config.toml
n_layer = 24
n_head = 5
norm = "layernorm"
norm_place = "pre"
norm_eps = 1e-05
positions = "rope"
rope_base = 10000.0
tie_embeddings = true
init_std_o = 0.0025
beta1 = 0.95
beta2 = 0.99
lr_head = 0.00873
decay_shape = "linear"
doc_mask = true
dataset = "wikipedia_en"
MLP neurons of a small language model. Each row is named by its layer, matrix (up: input weights; down: output weights) and neuron, and shows model dimensions 112-303. Each number is 128 + 24 x the weight over its row's rms, rounded and kept within 0 to 255. Numbers have three digits each.
After each neuron's rows, "fires on" lists the tokens most often at its 100 highest values on Wikipedia text that the model never trained on.

L19.up278:142103062106124093046140116130118127101118099140150151114098122175138153124160110099098118128126151080156151158089147106097131150114130133156162127165104092155149156116142117154099083079193119109158079144137142135133132143144180172131119130105130121166134107115093108135117158134064155125111105174147123129103153154147144101153120140134122150095127107119122181141135112114117156137145126142141123102154171102104166148132117104122091101128124140117133114151142162084163153125106096133125093076128104121148133101131157158112142093159131174152088133130112116142115129100168117111
L19.down278:160131109143095129102087164114162138113094118130141081125100144108158157116196124110174145128170103103111161132110120134138101109135147152129135187143116128157126115116110130117138117125175088125195159161161124110141149129168113117138108157112124121136117131153129058116126098111153135122070107162103128139122135076146146092138130115125149102129121133083135125148132134160139106097148095122104103103113134091121136161102166080109146132147096108176147115108159106133131124144123101118163118106094112177129161108133116163125133100139148108080143137176141137112101078110159115120
fires on: " and", " out", " or", " and ", ","

L19.up2407:130121131134103106118145128086099135106100130139114131148139151134161156127138108174127157128130128149140137132125142089128158049114117111119138136140120063121161103126153114121146085143149117092101038132129141127138152113146143140129119141129116131120164174142131127138132139129107116106123146121106120141128129095125137125138174128121148137146090134135140124112093123122131108147127125133129172124143127107096106109099155106119096106153120136168138118141153180175133133126121103104117121138110125133111154144091141111061148104131162154148178096113149126135124139141104096120
L19.down2407:165033123117094122096122120118131156128109093155140139099120116156128127144172159119169157106149132129149159143135096118144130118154124117162145067151147151161101081126075131144167103080161126089112114162168107140104141142102145172173189163128100156130151131137158180141144125136126106134159136144114107154124175135147138105136106135106127128140152173103087085117138126102111135099105115117153128107134111086140154139140166079081133130122106085119095113156062157120145115137131111115100134120165163140152124105135119132112120158111107108122147143152132092103151097116123171136
fires on: " (", " (t", " (S", " (C"

L19.up2011:141116133131144118064102145103136121105149135120131106122129137164112133150114138121133153170132127050131158124093158143166091135104139145085133123148105146151128141114147055152109140083136109083145157153169169096078101135102150152154111145096135142135123164106089105103092140155096137145100128118116103137055127156156150101132124110151178127111131175140111142130098050097130087112097148117172155135148171136116158157118122109137078149100126138140135082126115160158127138126153106104109131118117095124137149128140131135127177150120168117182123119132116116138122109096176086117
L19.down2011:129115136158122121085089152107084125084138113103144115165148095141135152134145107114145149127094145111146091161136115181087086135114126131126097187149126140104108118122119101138118124085095122132121183165141125065134116087132134172116130112108124123109110123086176092075156121140124135121135137161137151127114130123130118139126113153129143121085137110152099149125153086109090137150133156162120101133123128086154122158145108117096142133127122095150120111115160116135126096175162108106111149152126121102099131118155131172163146106125171136138135118153094145111161132113132145098
fires on: " ", " A", " and ", " U", " \"", " over "

L19.up884:152125127117161171120147131112085058106117127139094169106156110130158122123149145104159150115193114086118148168158118128180128098134111142122109118160130142150145127169146070116121098133112106118126116155120115159115131120132119124114137148146156122113133146139174102081110151119137111109168126128148125132089150140134151129167155102098156122127133160119131085161155119143207143091139094146142144155135112083124148095130124147130150121079099127165126135124106156095137094133138110107170143122134141118121129115122129142115144122106120129121112155118158146091094093101164124099
L19.down884:120104145145120146142118156122056135175078114122146117111127114105146128072142081106135107114196096082141129131098118133145138135132092115158130132124153142156125148063157108131131124147093119097130098134113130107135158133112062108121094102101157112073122164098135123132131107153131127138138123130137136132135145107131132116171173147078145115099109168080134107091144109132134178119115142095105129125102138129127132110171125120155144097131120158170146122138105144122106120147141091106143156124172114114126150133117106088136113128131085140119115157124144110135067086123151156122
fires on: "s", "ing", "ed"

L19.up1072:165139091097149124132144115086126118097109127156133147110139103197172125123140131137094113137141106140101146193130141152118124113140130156096100127129121169141107124137174106116126145104096153094106111114107193090107082115116132169095111128141154136157147130135094125114091100125093167094147109127105150143102138161145062161125118152127112105117154123118128170143157094127118111121112096089093135130172119099104113137143109109172086117145100129137117144158114135136154147169108043100171133129115125139105178118124129121126135126139168150112142077144090133110135149129115156144
L19.down1072:122090142126124108123134143103188131161142136092127155114198121135100171152086188124132145099140117142122171095155141086122134153093140128116117124164123100168073132151094133128151166117136083132115145108156135116089136171128122144129188124150118123141089114117126140088130125119171132122139131096162127113158123121114090179101132149095122117122097173109149175138126145159131111118139100090134159119177127123107171145083159132139126141154104144112117135118124120123110107102115083121143096087097152116139130121136121079138159136112108112130150118131139089100147109142139174129
fires on: "1", "2", " "

L19.up1156:142122140166143104101082129080124145098134149155107123128120125138148145161147115133178136175178130080136110142132139121131098112109143134126120123156146141147139148115116101105114152117107133110116119132170152122108108119159123153151127139114113136110141170099124129174150142149094150139103113135127131139105118072148147161137121134104167094101174145148099120120105070096138147132091126127133130116167160116131106137068134123137124119164136107108099141165162125127117115148107137096144062141113156134109127091144126121116166123154134148141144102157154156122140159130110094072
L19.down1156:092155123119122187112171130135129125138110183163115101067131162132130132101141124160124138137115178140126145082154183064153155159132072094135107124102092127093172142121107148153156119112113148123149119140112122130142133111110120122102240137089100144137134120115108126106146188129152098146112112113099105121105145134144131171125138163132115151149149161102144137155109138120140117135125146112140133151088093135125116139073109138133093129107089159085157128121158135134113122110170123168141113122104116117138095165145147158125122126093115135144123103100148110127146152116150120119
fires on: "\n"

L19.up552:136139077119146115100092129124131139120125114126141122163159116142130116148102129109090082111138118129117160149141193136137179102134196131136087123127131168193121167128133119122129076099121145069095111131092127111077119141141116149121119125145150158157148159130108142137100116129132162135119087124139165125164149171151110161131079152124113142168188099119101091127121121155119131107117099164149110143141139104091134152127131139135122116156104137170080121156149126124110126122128117133108078151157098114128146171075159120080163092119163122137133122159117147119156081124144118116
L19.down552:099133141119140127122149091110122135139114124113129154139130132128048158111127131124154131098122173159131159111123145098148124136165124095096134167128136144130106152128116095130094081131125154132145153107101154151125125071137128124125105113112161076133169135115134131172152119137108184151106129146103148081137143115113113099131185153081130147136140134103151132123111134120070134092133147105153066085168156159100161126129139149110114139102128101129119094103140131157120127075120129122141113160125085117131114138145139152119100144159144121115172113158107129184139150091147107145
fires on: " and", " b", ",", " w"

L19.up1070:123102136099187120091112083082149134082094143113133167114138152146140170092125160144173158166168112115112123113135124062156136138094150142105115108154141144122167129135097121126128124125172140138061114158121097110116110096152149078108081114137096168155144161136099114188101112170086110142076121116151106169112157129135113105120105138148117153104151135105128179126128124119103123140148131128080163133129139113132087153074172150133114132116151103154079088124127169126111124119103130106135078111136110135114137136132132122123112162131164144139137089113158122095180113114114140139
L19.down1070:105127113108110170187144159152108118129149153150121118136141142108121119121147155121147123101137130118145142118119141151136080129135110161113168153125163153094108115137140139094080140137181109138108065120119154068145106166142134121133106081108154128121104163131135137123157131117075118156141116149098126102127125116096154151115119125143154117087117104110113133138136098138113138128077149115109121103104123120073113132112142120128174193124123151142116116155151074133155121136124114132106123128128086181166116185128135141123113106091170140142130128173139164096126124125102151123
fires on: "-", "3", " f", " p", "2", " n"

L19.up2402:098135066136144122085140125111112124091123104154112180144130117169150148134119130084121098143137116107146107156120160090130126120115148135123108087128137112156142155117150028149098114097141128125126117168111162112133110091144155136134133095113122166150163128155061125128156114146075144125157134174130140125109169121144123101138111111151139123104136105131109160120110105102145073141138126088138128136148181095119150173146142108124103092122153140131128102150146125116131120135097112141127124099117116125115120144135153112141143094140147114166082142108096098159144123128168109105
L19.down2402:118116135136152145112107119143124125111104129142157117126130143166158133119129119098115130145153123151133186100113124103067071162141123129142133121151104152183127166093169160112146117133101132132132121164085112068120128172149117172167034144089115105158151114148111081117130136128148099138094115148083097127140164116119120097135114110133147103145141112096148199108122146127096106111165146106133111152089188139103109162060149129106155095117115125160116095125156126148143163154108119140121107100126150127141174132142131126092148112166161121115131132141115112168105101143133115144
fires on: " and", " ", "-", ",", " in", " the"

L19.up139:157110103117149109116128131132096121127119138162143078117129140139123121138133133127141141162148131150164100165116126127116099078115132136104092198106095136145173133135175128151069130130122122067125167139140159142127115171164157124107126119130145139181097103108141082135138109131095126147119112151124094141086115155124093124113153131134128092127178120159066095108162149106148142160109094144123132161111104145129127157142099132145109104129099125118131136165090096138140107120138109154115135128156075088117146137110131138161147115116135074165157136118134106107134135094137117118
L19.down139:137117133157129123142150143100114145145115109134148152130118153094103108115113122148096114111083145109115135111082111156127136160139133157116130136101124111165157144145188128162127142122147133113151124074115113158117148170079129159138172116109143143141158112126116140150131139119133117165120101113118111111119156143118109211114114099123110116139086128132134135120154181077154149173114171133137158119123077146128125117191109136083131153114142148171088180137096148128129147139140171139138126089159130101119105143099149121132101126122123121132131116097122108156158128159111150131
fires on: ",", " |", " a", " However,"

L19.up1195:137164136087146133149126121167136085117127147116124090130109121121111089065128165127127108143130103133104158170118144102148132104096134133102142138143125135119138119115137099074123154137116158094144095128133116133113118144142123138117121125142136109142080100141076136144116117153127135058145107191161129165136101127155122132118137133138122147097144108149116156123122056137155138151079134133137086105152099089178135170067094125138165138133094152155090092117096095136123100152105117120156078118147159155126138109108107121131139103196153137095137126131084114060127123135118120144
L19.down1195:136113094152126109142130109180137120138116134136112140148129114109133138114155130135160126114126093113090142152117114067159128111128126091113121098131126153131112126061108095128116141115132157112106119146145125161133169132124121149068255136149149122128105122149140152116136147132135165149108105141153124116174129138147104110105132124132125145153101129156103100133083127104163123121150114158122102110139106107174139131102136110120163165115128132150133116131124140136120135119139095120158133128152116122121119138145123132132105130135121105106154176149124139119108171106081125118
fires on: "\n", "    ", "\n\n", "0", "1", "°"

L19.up1941:161139094106148119110081139129103144099139111117129170157116158125138113088168167163121155108118147138097149133114115122156137122117106145142112147158121144146129128146090097114117145131157163115113101122157153136131118112117144095127109140140131133139106082111094096111130111147107118097101083136106107158117152103141125133164110150089141170057178117103169166114112098143157125151151117112119124139144129130172181130105127105162119114117120138146138096153133124127168089120145084140123135110170114116147140123154126097124163148144135178119117074131112119122107153129124139124
L19.down1941:187107179112111095122127141127130126150155102119114141141136140118131149107122172124146145143103120086136102104121139056142089118138141119121117094181127144144122144147139134106109170153085143100120112080103156107186121107107120119114126134140104136124166157145138098112117091153103116115132089094177107151116126131146117165118124154133146173154146108136105160103146144114144173120170115096107151160102129146132112123162090109129090108116106134139112160123116111090135130155146164113112112135083141150140114149104140150136106143129081109116141109119121109116107129205121101128
fires on: "1", "0", " is", " | "

L19.up667:114161138115157107121150146134134126096123130133113138091120147111125150109129140087126140155127100124132138145112113160148148118129172133098135146144133150189116132104156052132125107125154139114129078120171159120144128097159130152091129154117140167163152142139038148117101159144146189099140132127141098140085136140134126089111127131104199120100144132134055143105129060119132137119129141152105098111179111114098140148104155137107127129122086138152125085170102141121117103140121111134135097148122129131124159102120179090098145102155149116152128136093138144132129136122101121143
L19.down667:158114125132115127097100110167097145151122082132142116175086079138136125141106110114151111140123184091141135140163156101112069123140140120143093128117120161125152107091144128135089071084107144131115129136103131065139179142151132116156063168112108150127156110160119171120137132121126129143123148156128106155124124188128111114157133088155154142131125106123090106101088122162107116139131162140150141133120144086162099129170182150104139129113149145105116118128102143133151099172108133112091144123111119107164124119122122142082124162103153143126114146155157119107094147116105109145
fires on: " (", " \"", "-", " "

L19.up525:100131127163125123109098156068124130116113121142069117128140147153136114143130114147085135176102111110138089144149151099139080109100133193134112143122155160114109149110137098113104083129119174094126138111147124125059142119122091087124125140161097144162104164131104111157122102169112129147121111184129120171148129127160142135125098118135153100074197151113144117122133062111182129106123151139133118118123079134132109118083098107165135097133143161175123153125166087131137133144130141107106121131117129116126119139126145093092137108162143134143140092151119171132112119121123123116
L19.down525:097130141085116147107105120147130168148125167134125139116129133125137123162123183131140138111074170122113114123127096088171141110128101078103100145131102118122142132100138122168117048154156096137127146140111131102092118126161145091115227116162148141151095127119104139107117127083137148095117099136165129138130130152123126111101135160108126146150128133149146128145153165094127117143139165145124167136138121090098097123125153152152125173077130151116125122119085178098122095132117155144119177090163129094130096105121191116166133152122127147151152124080147151136094129098150121099
fires on: "\n\n", " (", "\n", " Player"

L19.up1224:166097159142126109099135120156082099126142097108108151120117166186130117109136139150131140135151067134131105142100124091131155113142152136127087124136186165109126136129128109129126127174110123110103076094133118118115158130140160107093125099130173159197144125134183128122117122161117129116094059186142110103137141157109102097120104123112162138122137131149116102122155122137124118126129101127161144122161156111157113118137120157136125142088078136159109084126121160173161118126132086143121133143167110109162175139086129152133114127126156154149104056151146119158111101123154158105
L19.down1224:159114143098154088128120120191117136151146103160139113145086134150168171117124160117141111142093133139135159080105129109107168123090118077176156139084087111078162147138137113121148136103127102112116146119124132137107132110139157129096150175127139151127113147139124109140116096139099083131151126141136122122115141134124160165085127163107120140137092132139142074099087139126139116114174102139162149118140110130112130131218148081089081101127118102156126102144169117131148103123095146105118154147158128122134145134143131131124152106125140107122108113131131154120110133110104143087
fires on: ",", " |", "2"

L19.up1509:147142112092147111105117118152111125077173104130146124145136131162131071127117134152116146174146129131106133107139119125125155079154146144109119146122107110163179141137135142154115148072164119135138100089111127156137092160112101170120118138147112113200098147105140145132109101142073138104133115150159102136143132140160125097131135102151116123144153116104157107131156138129123138158117120143148136099128144099151112114137093158132129116145152128130108134095130157139156119130142128112107175149083116143140123107104136155096135127155145102154131099153101114121129109068142149114
L19.down1509:131112105123155076134102106147117088122129123138089112133141111104108128118123123142114115115139125143102125165121114104096128124161093115104161139095078128123147166137100178153128136110104154117171126077125161150105136064142180133126130107101128097117140165107100157107113076127124153132130109110128083124137144142144164200125148124152090142136178110128131138157131137139128123089123130120184154144149137102153091160126140147102156184152092083153122121064149142085116112171119107134106156119087152082142134094122139097131140083151136122190122151125153117148093153128106115141
fires on: " D", "b", " e", " O", " sur", " d"

L19.up1510:155127076124137146130142131111137145124104145124122136134175125115121094123130134132067123150132096110130082135133165111161130087128209138100110166177106105151137171117129125143139120110112082142133120155116088146115111118132142107058137130143114097153118128128103114104053082148122161130122067103141144112086135113129113135161093141180124108105153146123147131149129105127140125106131136178114151111113139128145139122082162169166144087163137209096128121125146108136097149179139127086146104197124124103107118109105112130128114148140133111106141119162119169115118112125106117121
L19.down1510:109121124101124133120140113137204144096105147116108117102122105124131120137121115131132118139107108109124127139140129147120109130122121127147126154146129133102105123061120114117134135110122108130149122130114122202104121133143128145147255099134137144098130145140150133122129113111120124125122145138130133136137130117147142141131154144152129110145122124146139118137120119144137115119116150132123131137153130151142113114117118120119119124135126114124142135117125144119125137127143136090108125114122119119134120128131126120145132143139113122131127112127119137113098141151059129114
fires on: "\n\n", "\n", "=="

L19.up2462:135102127134125113144087105108093122163144135149133128136095165144133154109199161116108113141136133128097149164112130083121172095126175117113094120153125134164138174148153086150111111127126109105090073089102140118127103092105139161114128134136124127169123105120095119143067120132094143113106089121151159085116112130174127136110130174119167124122143133171097107123129154142117143164149125087129111145142104076113133116152116158146155146118119117110095099141133118134108085111135093141153106114156103131137164144105121121141140106149154120145110057113114097137139096093176116144
L19.down2462:121115127175159129154107108126118138158110117146161129097078146126112139133166139134120144122142123151155120137101141100106110129142119112129136110132103165108133179143136084120093093135110106142077147126092106162096168117141137143088159104083122127107148152170135144131155107110098130129139117128113137096130150187159145125135123154114131140147093099148107141122112147145071136127128118106139096125133120146138143149189109139067125129109121125123080107163142129156117078121116099130134146066145137087121124166126116102092154142121159107121113108156157120147115117092164089139
fires on: ","

L19.up2383:162156066104148062125128158101098130107105127163134106155132133150139110141130123121112162113118093120145064126102121081150111093122150138136131150119085111158159154129144122100114114117129123138108115063111135124120146109132151158023097124118125088153108122104146111095131170150143133118142118182121143135081125145152108107120148136123125101097163150103120128144143107088132100126148149143165164094117142142124172120130122114146110107182103156145103133110126122146096099155163116115151120120171118080103113130131128127119148104107173107157133158111085152135151111162169142120
L19.down2383:114128110065113108195139090161151177149131165138104098108114095156142160127133131159153144136135151136131139128121162192136134110102138091082136185108163131136122128135112132128115141129168123174121184109088159104093108126102162131132143160143109094073158162142077108147095134095125144161084118168102124152150085106107105154129118167105124148173135114096146133114143121121117147125110118089133118077137163129124090148142124163089109140124152138133093163121130119085095102152137134108133128117150153087120138154126090153142152123131145109147078141144113107132120131115144136167
fires on: "ou", "re", "un", "we"

L19.up711:162114131093162133114110127101071147132139100172133182110137151136144115132131109147147170134125104121146128161112103131156115138145156123098127125202128081136120163161155113137149104132102132139123117130139104129121131116138121176102134166128152157114125120135137143093101117145110173129134122140146136131091139137111110123147186074132185169108157119105132127129123098124177127123099102157115172128158133092119097129142145110135121107145147134180105148114115173127132161119130112104111155176112117108144121141140114081084088105110138088103124126099106129105199097075155135057
L19.down711:158107152096116120140152130162074141132132144144148111100146115126075114157110190150127120117137167105124075076107133114120120159124132126156122117148124113127139090140142131146158137123140155159129120133106132116097118123124150137106182100087099144094139099112125136112156122149114116166124156153133113127148105154120108124123129143120124122140079137125163148080111115155134113080125141125137119131120135117132151119188128144173128136124129132168155137097164122103100104147142125159142124146142148148137098147138096107153134068072146149103105140103177138123145090105145160113
fires on: "ing", " by", " -"

L19.up388:118120093098133128121122107106115094152111133125142153147150156112161135108088110170151096090149099130138090142118154095123110170130149162150096151141060168128139181154143116090105129159154118167126123111096126057090117126150118163102108093159138166138132162133141152120118102204109142106120162130116146131103155117158137150118098161151160108141158151085152127146126113140124131118126105156125136151154130121127145147102114107164123102120078115175121122137146115122145090126106105183111126111086079153116100143110146115102171121141131085169151140154123142155128124074133140138
L19.down388:117124159094113083169117131174102089147112137109130134169146137145124160150084138143093173147119159103107096131103111152160111118151127148112084176153181133122143105142110142126121140102156112138092136149111127129141118116168137075131157133093141142091127158121140148129136122140086130081113133150162132142128104167102164126112119098170143118083163135136160107128121121110120133136089129157117092144114124136149137136108153130162113154113140126115140112113150165104121110127121135089148131145151113101123080127103122166129061095115138134148120086158208137108119091175094100172
fires on: "1", "2", "\n", " | W", " W"

L19.up1210:105131130119137115055162167158122132141079128127127133120123132163134141115133129115155142142135107116119136143121124110133113126119160182148129112119102129134117085124111106154102145135111137169107097148118093128119120132151123142116110078114141162144130169144089169149107121152140138112149114137139142136120138149099150107139095101110112116111133115156103122119161146112124119166163132115174128089113113130166099081110129152183129145144068099106103091131119140111146119129087135127101134155167151144158130176084122107131110116127170138127133095111121165080165076111141079120
L19.down1210:093124131138125113138146139115138100106141148151141184138159128114124155143122126101152110188113160092091095112125142096162128114144119162127125130158102114123107106144122107102111117183143095106133133114135179169125081170112151097169112132082120115100129164113091127126158135143136077131115132091159094164106126120128125122126157099121113158130109144165141110107127128140146135114063126156120183157108115089138141131099136162112121138134077081125097139110136129137130126073165157124128153117098151119158126131113125109097160105083106119116143040151138099149129077146101143092
fires on: " ", " p", "6", "3", "8"

L19.up1298:184126128093139094150061112124125100115154131141132123102131168190148134134102153139152156124143151086162116148166142090184114145117106156093109098132141110143122135133136101108131117106112120174122136118121134085111142150135168174161116113096129135118110112119108124124159102140113166102120133119089090125055122142150165072121121156120166142128144152112145116126107094109159131123120083122094120117171170121142140172095128106135090111117108125126157169158154111121127135125128060108108118147105124190110117156135124063133137169184134124134084110133130126121133125095122141123
L19.down1298:139101118134114152162112157102127123179104143122168106091126158132093147162143148134103102122113145136122109122124145117101089120154096120122085139182148140165128131132134167152114139133140112173139151124127137117141134098148140110147154162139135120123137094139110125175102117125076159105082094087103133134118123161111139128139111189135116139134134116119108126134116124096124134111110136143131068113156141141083104155068145135067134107115087162144117151179138106121096078167152147088138109070140127133103130112148144116126126129092142142126089132143133122145116154136113089142
fires on: " I", " A", "\n", "- A"

L19.up1513:136139113115127128140148095153088152099119104129135102133165138139117102093138115148188123160163111125134137137163126117140127136117139133121118175127137144133111144113153075111127125155129115129078102077140111094137106132124118153121115121139119161118134176098120157138098132156114120115154124113157144131093157118094125130165144114121157131105159132128099120118158088133122107112124118150104120180151101115134112122118165098123127126140096128117113110170138179107160118142102101150117138162129115138110147145106129119153114098123173134142171133111127165101157129115123124151
L19.down1513:142109202108155103109132137120136116129133159145134139148101117125154140122087101124120171140139128124115108101135142150122119141119144145131131109152146129099110090098111114122051158106156124120135133129127103164123181121125134160124113122124095112091138104137086135168146163153106138134132122140083083110143142187128100126161145142153146144159092107170112133104130084144083130122170121125151136139092103117154155171100135157140149083173111098108115099124179125139142129138111107140118103124136114122086127165074155110118164190124115125126134138110137129123102094124114165144
fires on: " (", " p", " ", " f", "f", "p"

L19.up2559:119148119127176124095074110119114122110143146175073154114168151172121141137126126099164128131118105098092111136131131136136138144136123147118105150124129138135156140117138083129140131136157163102153087107154151123130109143138134179120108131129151182178163156133113158106096139141099162084126147149116099167135131135157139148107143082133148193110145147134074128120124072129133119166136145133112115152119120083163122164114152153167136142103089129137122137105144150086112105136114114091192122126128178125134116134118119096120134132150192134147119079107088140071175109121115133095
L19.down2559:138112120135112136115119150138125132112119132094133138128104150171159103118109126080123118157151147124140092123129157142149150146146159103083118182125097140149122138141120142125164131144095126146123113113128168088135108180129130118126144102139148119153138176156111131121111121115068119102082123158113128138144167166133083123117120117083139148165119088109127118117167144100143128134108130124140142149153145093147094150136141133120114100152116115140104127126130123123126126136137143100111160118098088129102108121117110075169139097116127058180107093118151118126199112135150144154
fires on: " "

L19.up2240:138140121149128063126153160137147144105132108154089131148129119166172141134155136072115153122130088146078133165143144132160126106107143122138119112126100153171161117117123074125107130127101132125116140100145161135068107112118131120112125097180105168141135129161088114171134129144116147087113150158107162127134122133124117122160110138110116133121173116152107140138124141117148152143141143139126127122117133118143103141110106124147129112178096109106107170173101134158201100144113102105089135131129135149130144118126187174111118146137134090117128098134141087121115070135132119124
L19.down2240:121116109149126111063123164087118151131104131099097160096143100122135064167095129094108095114142144118100129106107130119147144165101105146146118131139150133155108151070118106126153150137131098100131147147074131141085128140153169133151151142133139140145146155114102117144129117148167163123162143133106154080160130094141103093080112109143116132124121157157135068141125104115120132144176116075100125121149139163123145109128122149158109131139134127069097171115134131113143151119126126140138134155143120151120113162157169090104085080152070124150136114119134112144075124163128141098
fires on: "\n\n", "\n", " is ", " was ", " around ", " "

L19.up575:146134078102145142121098137162067088086125127170136145132132146153144132081117148123069115146181068087109121163165176089142119142133148136075143131193099127122189142170122140120112145129121157116124137131132114126097110100128131127128124145115148176164102149149139143142131158155126115144076095165106125146119135145145124116205094125126130117075135124110114127148105126121188142128125146107151115141171130095140112137147142108147114091067132167124111136139100100132111156140165119129118150125139147150131108129111132133146114104127145150114129086116174150084122131145188112149
L19.down575:133142124128136118141122113123140097098125116149122110108172085131147137095146145130115145160189094138131151140129140076135119164155095152117115101113143137114127114117145145114142123134120153131143146127137113153112135122117094140117100136127150148097111144146104125139164108118159081114120133151123134156110141137124162097179157102185149135095103140097079112108152125119144124133125186143126130174121159123089126092143122132134117153108183134123120145126127121146119122130138101113160127155121169115164109116126133138145106102152123121142163130138118148105121115145129126203
fires on: "s", "es"

L19.up1540:172142110105136104110136066146109115108150101145097135103143147145127116090146176123141134116141118119130163156152139128132138111144134128109083135100097092128127172141163107150142085120153151125124138155102156128108092125120157149138117146117143112153111131140109095155103083139088142090108108181123120145136176134142131094128148113167112151130169090125130082115101121141124095148136153113117135117140144112112140088143149084117115146116121162189143148139128123153131142098131114120148123124144119106113165135133141122103134148122167140152126114143064139113132130111147143152
L19.down1540:164131119118125153143124124108135082118108137149106106095153135120146125139122110149174170134113087123135140105141165140124143129115172113115151154152090134105138164124131096162100140131125112138133163114096133096155099121153095127080073148100161101118126138126097153117156139138140145120159125127110103135159129154151148146130154153086095099137121135170097081112085125150120091082178090065098135125145150134098130060101131157105121085148149095147110114170087110109146128132169126150110121116171189089099132120112151112138137109137143111128154165118119151127096148146159116102
fires on: " un", " d", " D", " newly", " previously", " not"

L19.up2385:107103134101134134131099126119087091122149127128131159144082158102126151125115111173114107131174137130130157134131120088122139110147128152130103143145103146183096153135154115103127130117172106110132097120112135117103120132157133162135105106149117166159152160117111085157137097165080117124128116097144168124160135099142131129140114097171142150157154149128128106161103094081124149140118108128184160156182184098120125093081148099140141117104133107095077141087129128157135144139129104125114087168111135187167130135113146097166116137149158111159105170109129152140158119094144097150
L19.down2385:134123175092101134132159123167144103172121086101111159138159136123103135123089129144115122124145154148118149079112154174151130084161137068124164136097087132125140098097147138087098139102114114125139110132124094132118125122111131130106104181158102143116142159147106119164086144114170114112160078107137144104141152147125183077096136113164114123149104134127105131145112152120139112105144114145110173150139121092138182101126142113104104112108116127137145136156135118132121130116142150153121097165152090154140100125144151102114138152120154125087146102153110156122103120093116118129
fires on: "1", "2", "–", ".", "iv"

L19.up2320:140079143115150120151125122096136143149115154125125137077120138135173121119178158068120107128142143119127150154183133132150145139166126150121164100134128136146163152107119116106112104109139148123077133151128117118128144088151146131124111115178135107144105115116111121186126108153129114122122121104138154125125088109167111107130128112113134154116127130078103115129150132158122132097100166136151088124102170112163128129120141141187108145138132192124111153136173125123184131134129101082116116169096140129091121094145158156083137205160159127138121106108119150092109095140110124116
L19.down2320:115136134071117167123139108137103110109100125161126128122139137142150169123114135126136161096112155146135082131137118126162137109118141124145117125109140164154125098175158143147095111128133145137106108151122128113140107109112146115113109131103136127144117142089135111111117142112133088162155132116099139176128163140117139078148110120117144116189145198117126171128166136141147127138074138111113120112112126127093125083110111130126119102114135121129158106119098147153096097132154184126128127072128130106130125137143116139120093140101111117140092127134115111138130136168124111135
fires on: " (", " | ", ") | ", " w", "."

L19.up1563:141113113124175090117179141094124170147143150113159117114093121088185094112127148089123160145125104145118170117153140111129147139147121125111135085153128115131133134101131116126123074111146121143147086110150106085122119141151145131108134146135117170179136152154099134137135151157088138127117135129122176151118120147120077170149177148167103139170114128134097163141120106130124103127100145112149134140129104068161109120122151123108113152156105126125130094145105138119134118157119122103095102165086112170075127116124142125068137133155146127142126111108142140150154145131079095111
L19.down1563:139079151155128153121092145099088124114114111117123109176144149135140136161135148143099131157148153151128115116127087137135091107162084101110182163121145130153112089129138115134132131122147130109115131117149133096156171115156113145137106159124110159174131115146152174122117128141154123191136155128131150115086127152112126121119155115099119094146126153133102144179135094107135154134091174134101110124134106108199152109154129107094111123147116103114131105137117124138153119146142096145120126117102104100168121111162092112078121096143095127158087120128104166125096117091131126145
fires on: " (", " \"", "==="

L19.up1249:136124162079139117109134137119103094126114087127087142106127138157137120101149147136189112124146129132115139135123121148139123123135189136101119135151091119117100142119142061117093130136150144123117108127151109150119143155137126145110129140149175116137129111103121159127143130137084131082140116149104132135144138128126126138130109141141097124103166162151080128125150069167128112144143131129140149110127120127147111108132123109134100150166132124164084133117125171134122127139146141112125163122116088092087120170114137141143158145135219148124115153108124118125143139118131116135
L19.down1249:103123096086109095119129086173161132152162143115110124123162112145141118129097137152105151109132148128126097118115122122141136154157097079155128075099130153122086172105085139134083097146108127157155168108127139110109139125133117140156125196177129168111141172166149142133090169103117101108124192131141085150107129132073152131122119128157161121077127142159107123129148123107109144123136130104145133086124145109132154137087109142130129135137154134146112134120119151152143120119101083149150157142096130107097123137125143107149156126154140130101146142109125123126125152165082130131
fires on: " years", " area", " There", " at the time", " there", " period"